{
  "attn_scale": 0.125,
  "init_std_up": 0.0163,
  "lr": 0.000414
}
MLP neurons of a small language model. Each row is named by its layer, matrix (down: output weights) and neuron, and shows model dimensions 112-239. Each number is 500 + 50 x the weight over its row's rms, rounded and kept within 0 to 999. Numbers have three digits each.
A block is one neuron, or neurons of one layer that tend to fire together. After each block is what it responds to, as a language model described it from the Wikipedia text at the highest values.

L4.down2254:479461522524465562585512479601393497531515569501524420485473432499450555486535573532490500482490607513517579462502538510481437543481497479603509489554561596437579486504554487584516458486596427481416468460548535445421460491485500568447548403504461531489535641522525425481442448477416530550401391562479556504483548554547495446494445462463481449503495497436526542572437537499512491458498
List-item dashes and field colons. Line-initial hyphen bullets, indent spaces and "=" heading marks in flattened infoboxes and lists, plus the colon after a field label like "Website:" or "Full name:".

L2.down338:462429476525452503452426484576473401546466425532385493498540513462519516487446422507531445490407470471479577657491481469482601522490478409621460496512507557541483442543515486389563463517453555518378570515478472542567416516447455541560495600512480517523502491489422444550511517494549477407484483479430502503503522485478439513583434544530507592512462483438510546422536556537572504534525
L2.down378:518563488475501459503482460494462476509422571543403496467477431526439578410473510516499435482477473487460648520514453466478572602419552506587482505473534427515458477532610505500460432509577536438441459445443432508593437521497462514461525438471535493516527471439525430541517495553512452519496419363371610515394416505512554452418387573485573534611570507546493538526478595522476504502550
L2.down549:523520483526512443467471544540512511472589505459514613548469443496464489482550451500512522489474484459460604484506429540535532494535487469484495418508507575517384431499506623525422564510543415481526452507474623479474452556480499486462541551487506521571564423422504568458527457516499600559453471452487495417444500490495492522567484524543481481558429393541491470485565450561440540511461
L2.down1122:514514497509499485428515451565382488500512450461494540497487544498475499627553485468437492524444446455523462554446528483452471516537480512517482471534469530491494536449513457519415414511440535497441560432466529424497529549478622570542470494548460469375560546552490458516447519520551593503545559505558546403370458495505503505569518484461479530471466481510526596564455480502477496424510
L2.down1407:494612405478500549556530472437419488510463553527420432454417476516421560448511545468588471414463552495471533536482505552478545482436485457606514490540475519472497455554470460556577554509548430501399509575484481469546549595479501499546486543528505532553535532492463504571550480504544474603510411436441491503496327482565487514423480517499471452578466491485468428452479491479483518543554
L2.down1998:542571559436455549464497451404432458512447511515395477515500461507428488560516516511523426410550578490454518574593442469510437470483355482521565505513532457439560510444439519517487535544485486538456507520370483475592417562469504519629524543616459468533445539399477455588444542549580552410533449574460580486534498588485431574452482499546496546596544504452501488522456494525499510518508
L2.down2104:484538558462477477495436525520467521501488543543343525453468570436474509424474486458594495469496423561460386519561489521524510477506460526538449530417426461500557514529549488500493524502517453536469538552562559405496585518470426466544468527515573575399502454531519457514517499513460517549510432585546436513542321542517507450506543480474504469545393509476399507521404426548483526424534
L2.down2551:423513536514490518480419463522448522487541463546442503516507389539435488400554608540459412422518531477496601467418413486473543486523524497687497490507500563442563460568513431512541501541540439564469513569557501468538499500545455533451455448501471567465617558503502380499521501490484552551415477419504515491466458574585562480460402550565535523561481441461461468464419560495433507486552
Table and list separators. Separators before an entry in tables and lists, such as the pipe after a year, the dash or bullet opening a line, or the colon after a date; also some include/including.

L5.down260:450532502531440471467480448448456466544437507608498456439504496485489532506481437486495552573447522478478531520499503481379445534495461555509525477550574437529592608405508461525581502581557520434501471567478517515440493479411506559499467452532498476382485552492563493519466544377533580476616494610492493489450557550480519513456477479535522462504460514502458489478505447491486530387543
L5.down734:499469496403496456555541449493504527452476466439462512424451527517574557573469525498589556544485450496443563425542530523467530431408457517463573518451511467578372514500532504480598548481493475439576411393485582574563490526528510461483559468490446483553603559569533506492488528460466517488515567550672439552498624492388461495454503529541502563590544531585545611513488484545595552540491
L5.down741:597433542430538532465438580635493446463549553571461500405507490503470525517484440423475490519470534516483448560569536487490424478493509414503597589427489560467453485478585602560521533479498527530539539516429512446582455524487501495519499608524522557553443446471525522500445442539559504484502523515534546547406469479486494520557451507547494498402446525495417498466451478437483468509479
L5.down772:490452472414503556406539495427517516549528494446504571492456529503536419478418641486362430517426411416422500526557503436490533374459541464498521486474491495488486511528485466486435552564506548512435551513460465504544420562451461525477548525555397535438495456458556427512485517522500571483512383350521544549439389556482477534509627501526529556560547487490451609449487434443498411435596
L5.down1150:570516526489471516543527498543476530567486536497481463516552451537505495571446536485465529514450523451427448485569494435518524499601470470508476455514512531519546526535498528502432521527533469487455580473405421587537384475447497479429499469482494513445521543329523529479438384585450513549461540371479563528436380533546436433495530545504514449464440469470428521482444570421515536384503
L5.down1335:504528471551464380462436507561528485569508540585486505556567587517488523545537396504447531450535483483498556577552481542507372429572528478449564487488575532507496396528452530585549493532515491465521476475451492498436450501432462486489520457491521561465448513490541604456403519563449543550478629474483474456511549523533477504520582513535540455506520582497503449480501472498571537380531
L5.down2589:471577463562533552440537459536528498520366484513506478489508387430477484523462391543382509481461478530503423407558439482516443561550575538556500473480455518508467541503535544548493568400524572512419527535511485431426557467469426532483557486504519524509491539514548416584478458540523524543417472540515488447486523428455529500506576560386425526423507504561487502559484607520569540377484
L5.down2590:479489542571473415445468591552485419572539544483472451457532428490456555613523467502439591551459524493498504558477499501358498530421427516482647468507396468491446542498356528507526512554483497568597442420451503558519510418442521441482493479513537529456469527481473543501472516490526466521490477490438546543467642530390512479463475433487536506484528534493464479530507439527502421447523
Table first-row cell. The first cell of a Markdown table's opening data row, mostly rank 1 in sports standings, also item numbers and headings ending before lists.

L2.down402:485440473471458566503552489557427498543572502480481410436572505496511550427466494458470497552502391557510539605537462521518508524586477542592532486527475525492452501515521463499575565444520548480460484568503534533435557449498519504467436405474518496527442526554473452520577469428503414471421458464520468467475501433433550430464428483456578509565512436447613554466467509482509592440625
L2.down543:405515523439496493503464469538498487429536583506555455475517419453461438564373484501513411518604508472505415519569508507408563498488483437515581538460454527533492510475496554487522587504527515538509482523494518460522486444486610465481515479526502496432578569455532538472568585614410490541542425522463528475564511529505520502476482441511562493448546412494560482476516386548491476484445
L2.down715:555458518547520474509530499516425505547558448525497424445425523592516459483590576491521452548494480586470527459532437564491523555571512521507436488513490522518547533514515405542435513516498458598425480539436623525503467413534361422428544438553514471520528456527503604434550446532425492471512566593494430469580474466498459489556374474455516497475416527490626466544463547545475446532498
L2.down856:448512495549539447518484565594481480487578422468563529461491426440476462559447471438508515565530552520504461483516490490480441510459519481429531468510517515452494474383461535474496483570577419422476521484546555560521454480556446491442455503435454505443498492572499410449506405539482516493438601614418486445528513482480487452540419533420431523597533500437517497490581486597521460550442
L2.down974:415602532447472566491459455531476501369469599494506500510542557511480523434514503438510508470563525452590538516431429487436379628465532503526499443507511500641489436519517498432542523539545447484561488556489541535564556525583515472449466474521504426522441505649493439510520537406543479529473481475457442521471447620510519525565554544578446559562610451519491529465525542500496469565617
L2.down1517:470568535459493486514390455510467522562483566511520426490474435617573541542560461419465473506481490556542540419474425594544487586519460524559534464526438455478488449565550504568489515439486490449466570444473549551557527489469437465473530488472479482500577456483490484418490491589513503445423470406424479557489406522490396536494555477465365487516439427468586493534493493577524492472563
L2.down2162:543520527594552489522563523530459445549516341564510431497474539478572307480396477517476521423459588588442565487454476387494452547560472525485579540578499552399544464446468453499503461541491479564546508551426435478432538512486482546505474442563450573502556483485557596502476423532423519536474617455491523452491507551529491479373574481462454515494468445483541436515490443484425487510493
L2.down2447:494482500448546440524552465479512521542522514520566499373499418483476524505462465489593507501521549520491399443399476523360332421472439493495544496554470503469483460436484571481466539454449523415499499516510494498567470548471471516554461474463456556427410599467464415462510443391574534450486568452511532518480464477476507588531444516610507529457538439456520507383422388548535550586494
Year final digits. The last digit of four-digit years split as 201+1, 199+0, e.g. 2021 census, 2010 election, 1990s, in dates, tables and running prose.

L4.down755:454568508513460558494536476534471426630436484502510486463473487388525472526548564522425512526548545483455625559539481546466439545549522447498500489474504472554499547549536559480539571562530490482429485399502447532612462438476521488501468462424483527545507557513512436396478441575545423530451524521475517550553550464504405483449444543477466520479559484486504418567512542478572562471478
Year final digit. The last digit of a four-digit year split as 201+3 or 198+6, as in 2013–14, 1876, 1994, often in sports-season and history text.